config.toml
n_head = 3
d_mlp = 2048
rope_base = 10000.0
qk_norm = false
attn_scale = 0.0884
optimizer = "muon_variant"
grad_clip = 1.0
warmup_steps = 200
schedule = "wsd"
final_lr_fraction = 0.05
doc_mask = true
MLP neurons of a small language model. Each row is named by its layer, matrix (down: output weights) and neuron, and shows model dimensions 0-127. Each number is 500 + 50 x the weight over its row's rms, rounded and kept within 0 to 999. Numbers have three digits each. A neuron's up and down rows have the sign that makes its largest values positive.
After each neuron's rows is what it responds to, as a language model described it from the Wikipedia text at the highest values.

L8.down1371:432464466497469465463445565436533511476430461551488434530430615476464448585595465497568511441454437512499508527451546540478514505470343384457500510543448436500527522584541453507520510437505523505497566623543490490490539511537449462518445398523571530522505580561418387501490467560595469448540504553443504573475566485556495518508541530454508482550398421534434495531493407555561451576496
Sentence-final periods and relative pronouns opening a clause after a complete noun phrase in Wikipedia prose, e.g. ", which", " that", " whom", " what".

L3.down1852:566490484554498439444451531529452537493543569452514506503595495479504567447559525479518464487479495464521550461497523559521461532497468539471511448578484617529530434520512528540433487525468628532527420537593447506589463500569546589486463504530456529524486467451518435468482542422529609420538488468493545590466531512503550518496460465472578533526453443491484507500455480479449408462519
Newline tokens ending a structured line, such as a football goalscorer list, table header row, section heading or caption, just before the next record, date or table row.

L3.down533:471478446529500467520554519415377446493536519508458555567535477494453429446524574478482535557478592568543420486513510479434555509465494545532542426363404459511476499459534404577562580573492475635485506593522478585569406532482516449577553517555455490515503464520483390515495525531714497564590522473468477544516492506517553437404466542473541529457546506549384484648532515368511518581479
Final word pieces that finish a split word, mostly surnames, first names or places, such as McD-aid, W-right, War-hol, Winn-ip-eg.

L8.down16:502474480451455433561571452434479476588491621437493492492496495563443517415493518485442490558564459551421535523522527519588525455428565538648570498474493475524544510515645413528522501518487528455500451534540555517558594492486434433504564368392514443504470444567494506476635536524670479515487511443549527476479489473557527501481610503493475529547501485513468537456465492442491528496471
Word-piece fragments inside proper names, often Germanic or Nordic, usually ending in a consonant, such as Trø-nd-elag, We-id-enhausen, Copenh-ag-en, W-ag-ner.

L7.down445:379535447447498442475580450564470532526412495613456536571586526499452555496451448476535549474505499544538532520532504526479553513459514490524470447569527538459573485505484469426409502548404561490493552548487554498438420517479496478491510449549530541595543431470455484514490509532509548555522445507619528551474508428494448574530564448537435593599444390493505560596475554473444424472512
Fires on an opening or middle piece of a word split into several tokens, where more of the word must follow, e.g. not(ed), Med(iterranean), port-ra(-it), S-ur(-veyor), aff(ected).

L8.down1751:535529519429547496537477498476479510550499544560461490507467481501476463461515505457505455513534411459424485488545529537461496500506509419506503549507494602523442463461443418469464475566458545441466575432500542492547497499544432574437508519637457595574409461494481467517645512524653506578464495377500512536473478482483520470481460518513397596578515479482508541441553479561547475473462
Number words, digits and quantifiers that count a following noun, often years or units, such as ten (years), three (businesses), some (cases), many, small.

L7.down885:545481453526494534509519531542476461470436379530528521466474545492467472476521535504486466543485484416518538541505431523491427515566428472494464541464442504588592506522539522586461554492446471474609500483497472489481529548460483494507520395575494545491504455387529675597443483498545433495515514582478439485520553431532468529626538527551569431566557516471474561420474466468500410476552
Nationality adjective endings, or whole adjectives, opening the short description line under a Wikipedia biography title, such as Ital-ian, Israel-i, Sw-iss, American footballer; weaker on mid-word pieces elsewhere.

L7.down1925:502437473576424428476512600506501540503470540573560505464497544475458478470530526545572476487472426497431464501452504511583491474571461419594493481592466494470475416519486477471558474501464432493474501473597452482472500608461424534498460382481505607439542477530451439475468490577516574574538432560533532480457506508451456635439523483423614498476498502542479470495503459429577566480454
Words that open a subordinate or relative clause, mostly that, what and which, as in announced that, see what happens, on which; also scattered name and word fragments.

L3.down2031:369456392525535521578608504578458557461448452477490517559413557524524536494561474528511458474484430515516506458510529499588646493513567500453513488440451633560574435516486533434603416550484489512511630534546546567431447487529380511538353545475495490490478482485601463479528432511397491571495491499473597468563530542495533561562533489541542602436469491502463446440544520527463513534468
Second piece of a word split after a leading N or other single letter, e.g. "ot" in Notable/Notice/Notre; also standalone not and col(or).

L7.down763:529476518467519489546564492488570437468554465486528456499444544515494505474560452500430526526510540485564493568623516455549486568520537464539454452547439527598517545509514429503523543555428533534419468506544449513528563525543413447457538450525496520419443496406454508510533512540544539416494511472455507530506461401510472468563447406511564455543585496500372557472557561556512524539530
Function words and year pieces just before an upcoming date or event in historical narrative, such as until, by the, through, since, after the, and mid-year digits.

L3.down25:526488641426445501529452536420476510462435556531489485520483451532473454528557565486460455502560505496469458564514446462581495627486492432462490513415487565412526525490422586470506459462470502438545497504487419543513512487505478546515535533523393455440429446441417472605569463604496481530579505473554509602551528521614555438456477487586419546462571543487389551447580471500567457455511
Number tokens giving a count or amount, often after over, more than, about or all, e.g. over 35,000, 800 films, 16 games.

L8.down514:502452459492505483513532566462469505402501500423447465484438499530488446465549539567529443512516497534500536515501503476453482484534576405570423557490463443508577471540546501508488529553535432444523529563433554566426423564552382469582437465499499476418515431477506512519503434568612529516484517520514491570422548468526451545423489431544551491468513493460571561518536474484578531495544
Nationality adjectives or country-name pieces that open a descriptive phrase, such as Spanish playwright, Brazil(ian), Czech player; also word-initial pieces like ex(amples), C(ubeSat).

L7.down752:332493522467526513422528538482502475525542609484435507515505529507514433469474491506439470516475554499485490478534627528524497459467393479513456469509477540467486509467557478466504551479458432509529541565513470462500535469580500508460461411515524497513581480471492462448517423493799435541479471439462494489519612482504431494508521589453450487603450546461489482519581445441543525507425
Inner or final word pieces of multi-token proper names, mostly surnames and place names, as in Clooney, Libeskind, Copenhagen, Kilmarnock.

L7.down1309:509570450475433486476542558486486559434567527595655525465530623462545512525511481551424527508522474523471546442502460436507593491586474515491488579563512540373542435574508458564512481445522565502564474544440494452415436528485599492489523464427537510462486423553497531485407532500505482491489460576579472436538474404461584551483513463516537617560493376506453540512483595557450411509511
Nouns or word-final pieces that usually take a following number or name, e.g. seasons, grade, Volume, Episode, Figure, No., District, exits.

L3.down221:330358567503511382454533507523455501443402481546485549482496474520492531485523600495467471550440492497535437452510435423527550486466457502496505422615543495383484517511543544528543546505506549502414497515519515479468506585495477546518453457498498529502545514450558485477574436603439491499506552543563494588493519513493470569430543452542433536428563547579500505532521408477503468443550
Short word pieces, mostly "ar", right after a first letter or syllable inside names and words, e.g. W-ar-ren, S-ar-ah, Narrogin.

L7.down1591:609535528478405492608402539536479505449515490562446455517482416439505452456495554548494500406593384438497512531485501563473494547501461496427476483480518567453533539490492501503460574516498474400442487461455464550501487462561514581542513511461549530540490499537424405580557425550525526576534522470522527576468504546496477542415435468588389626589572493491408535488535528395536478369511
Small numbers or quantity words filling a count slot, such as infobox values (Children: 2, Fatalities: 0), two, five, multiple, or list commas.

L3.down654:533408501493501482551477483484616469533478436545435533570450512525391511428532484506478405487503481585509552490451431529588473497554554458441527509426457448446555504516551455569554497499494525484450611495512486399454400495489450444541538502540528506483581523510461550608510466580591530485543480535407451583493561483441427496421468457561527555564388475572570460482554544555478486513537
Word pieces and function words in the middle of titles or names in filmographies, cast lists and discographies, such as That in The Mouse That Roared, Mad in Madame, the possessive in Boss's assistant.

L8.down712:542518488408543493446438438516439519467626503447532493505443433459525453580527497550565535486434532494500509458454574486455464481541502492465548481430529482418560503438515455514392476491519464482453507499491467612443490447501469499635456416469498532513550436502445491473484433518594595559504435458572568482578452451499521485414430436550498481523550465524515552507369574530545549518475
First pieces of words still to be completed, such as inc(ident/orporated), ext(reme), con(versation), and year digits like 2(022), often after "during the", "after", "at the time of".

L8.down1768:495494455490492477456551446466466488451561530486568496505508546482538521478502469473545503583555490506563573509525472488422432528398632537493527523561474565541640519457550436486500468434529411478625510608534475502391474445523529519490490521447477487550550580426534520433435452583737550488552522536436535424435538460498541480549501471513457558479519489538505567500546492499538498454428
Function tokens inside a sentence-opening noun phrase, before its head noun: possessive 's (the game's, the village's), joining and/or (Matsuda and), or the/his/its.

L3.down1270:489436554554428503590459501488533472469458523433444462582490521526496487504458410393447402541540492510478515490381498538479483522514516565538400476409541485552436506517441478521469536487425486525498510462517474420522475484527489492497464555569533421466565415499466479500468607518463456575467410469501546512496450520479505522479543477573352595543488492408482445547491534375526581453559
Sports-domain words in athlete, club and tournament articles and results tables, such as football, hockey, season, round, matches, players and Stadium; also weaker hits on "- Country:" in infobox lists.

L8.down1443:492511560532530568511499518518523521541460552480400421600551475536472497534501503507518563450497526515581476447631510457479499546520502383477515533553499547507447478472582456354486505492486446400472487526497494447509491445586397549513520407440448519519531507470452449430484432587605479529508528414499500435435541506570481444456543552456459512539486462479434621583528471511559506585493
Short vowel-led fragments such as ag, as, av, al inside split non-English proper names, mostly South Asian, like Bansagar, Jaspur, Ganjavi.

L7.down529:538438454573525571534470471523466572376400462472530537451377558504477588486554443507544554403493464456479579595546480536479461516584498545463472506458461653492483506451510351491530503496520500575485466531476473507544490544455480427545466498519516465494490505522481529516477497632680495485486567584450428494433518532424490473478550480475627492403490536547444519552556522655504458544463
Function tokens right after a subject that open the following noun phrase: possessive 's after a name (Wyatt's success), there are, its, has a, the.

L8.down187:465510436478579524517498483517469542496472640439457505527462538620472491558569539428555505549570414559490564488506564537545455467512444438445404507518479493528496511549412498466480492476461530480516595537488552427559458504556575663562516532441557458458431483437472416436536512566515513481427501398563463466555536608551546505462526453482464511479494507628480541529435481596569460438454
Conjunctions and relative words that open a new clause in narrative prose, such as if, when, where, which, that, and, and sentence-initial This.

L3.down1013:562555474474579509426495472542453484533526418523492450517451511442538447466554563504470469529499550397451387499598462419526566517517478480575595466489440501520483462535496412505449439496562448521467480417564515409497450470475569514439421537496556484531535406457465538560560507425474469490478603455441430592490543437454543483559551513522416494508569411526532507470429481505417450506483
Mainly "that" after speech or report verbs (announced that, wrote that, suggested that), plus "That" in titles, possessive 's, and mid-name word pieces.

L3.down180:443516595554560563531600445457513552425427507535506549520529496560474517585596446470489547609520462548507578509559478524552424487502591428441484543490415480412529534512475448457434489423567462399469542474510407430528487466512483506499477530436438511528419563474463457559534516433519451488429382508450522495507569515468471523554566523505526538545507435518488518540518457495419557423516
Nationality or place adjectives and their final word pieces before a noun, e.g. German company, Portugues-e, Uzbe-k; also "other", "main", and "-er" endings.

L3.down1827:511517466522575551469515513467545492513538594534469512462549501504473510469545580550398498512541457488547493532506496507543587519456514505492535521428456408516424583486511547440493464404539512519459529442475494565526507476550522536396471591535439461569459590439536395483449612491599588491588441474484634581475580446491529471453484478543472474496527418545515463519442523541434491489583
Commas in running prose ending a list item, introductory phrase, or appositive, such as "Argotec," "In 1967," "His son,".

L3.down54:479491479483529477379484488463464479516431477605497504517491533442470487438485515467436540479507520463502506512519495527518506446514468453526539591447475548561428554497562414526433529471453471483461481452586571489452455495564493521488507538466536520637479558558502520553479571479495390526572527439499600514501337421488504416603531523451511512473468396622485451534533458497509501447578
Opening or middle pieces of words split into several tokens, often capitalized, such as Pl(atform), Sol(omons), tra(uma), struct(ural), Organ(izer), across varied text.

L8.down665:538555460488512545458492554508498503572459439474579350525536555516509500476507519537462544468591535450540524433499563422436544553398443531521469455495575457498486545471472571540527487491503524376544444493527421485495517463488429494515424491486505459480444484419457432468470562508505490501448548451433512517477570498488525535507487522457538406415515546482495496474475556597529475527512
Opening sub-word pieces of words split by the tokenizer, often a capitalized E in headings or titles, such as E|arly, not|ably, or|chestra, do|ors.

L8.down1875:524504473391469456504557441486496565547592470498495431522390530485530524398543527526508557574495527561552530424496581496514447523552443445593486559494536488449487454533427516578473471544483523467517547434435439461491481533479506430529517447446469500426514395432577393533623479571443465504472537487477492554538474529523543489494524470501440556511437533457491468514519472521477472522506
Commas that close an interrupting phrase or appositive between subject and verb, e.g. "Edema, then called dropsy," and "The mural, which dates…,".

L7.down1308:500476464565471560496481557531569566447506490602452509588523511605470420581367525500474584523507550499569586576533451515474512580578472490604469453424565424495484421460547522455529550479420446447508446482462465526445517518533524537436447500454445489513523486487523527517483589558531472523508454516461522498523477544512507469482520477484571454631520394430550557535490532409438396545477
Short subword pieces inside long foreign proper names, mostly Indian or Thai (Ramnag-ar, Rabindran-ath, Pirap-at), plus a word-initial p in split words (p-anel, p-oor).

L7.down1855:531525492487566545488487481401506456482410567443451542472482468486483451500537527495544543501517527412508463462491466438585585552421572599431476511580527405552498478517576568477550470509636501499503504529529527541554571472479495590550604446464434452553525510409442451518550511495570542554466488468572443580440508451479462464559526473446405538489471464500501492517443583502520475561435
Final token of nouns naming a bounded period or event in biographies and sports, such as stint, season, election, feud, War, often sentence-ending periods.

L7.down1156:459419528536345508519548429450499487400562482508538412562418575547419614501450568581461526503599546469488465425478455449546570536488401501448383501404532438536453488539425590460460454493525526504459493524573501599447426411481502475464499440500398426520483556527433491542550521479498552491486551536538492502595526545502497518368462484652490500445514489495582465608494521532478532430552
Commas in the middle of a sentence that close an introductory, appositive or list phrase before it continues, e.g. "meanwhile,", "Fatogun,", "fufu,".

L8.down1278:551553531522600438502519473492473467483564456414475575456577576512431470450511534510527577584493510433450497478529413437447376508606478463390496493427560524542443508548539517550435445459493437485581496437503569531446552497578397501523424462552470556500433527555441539507540500442560484504450493579474578490435435569508424451574570561535515504516431463511346613440467570424459521477508
Open parenthesis, comma or dash right after a noun that starts an aside or list (tanks (44 Valentines, ROVs, a); also ==/=== openers of section headings.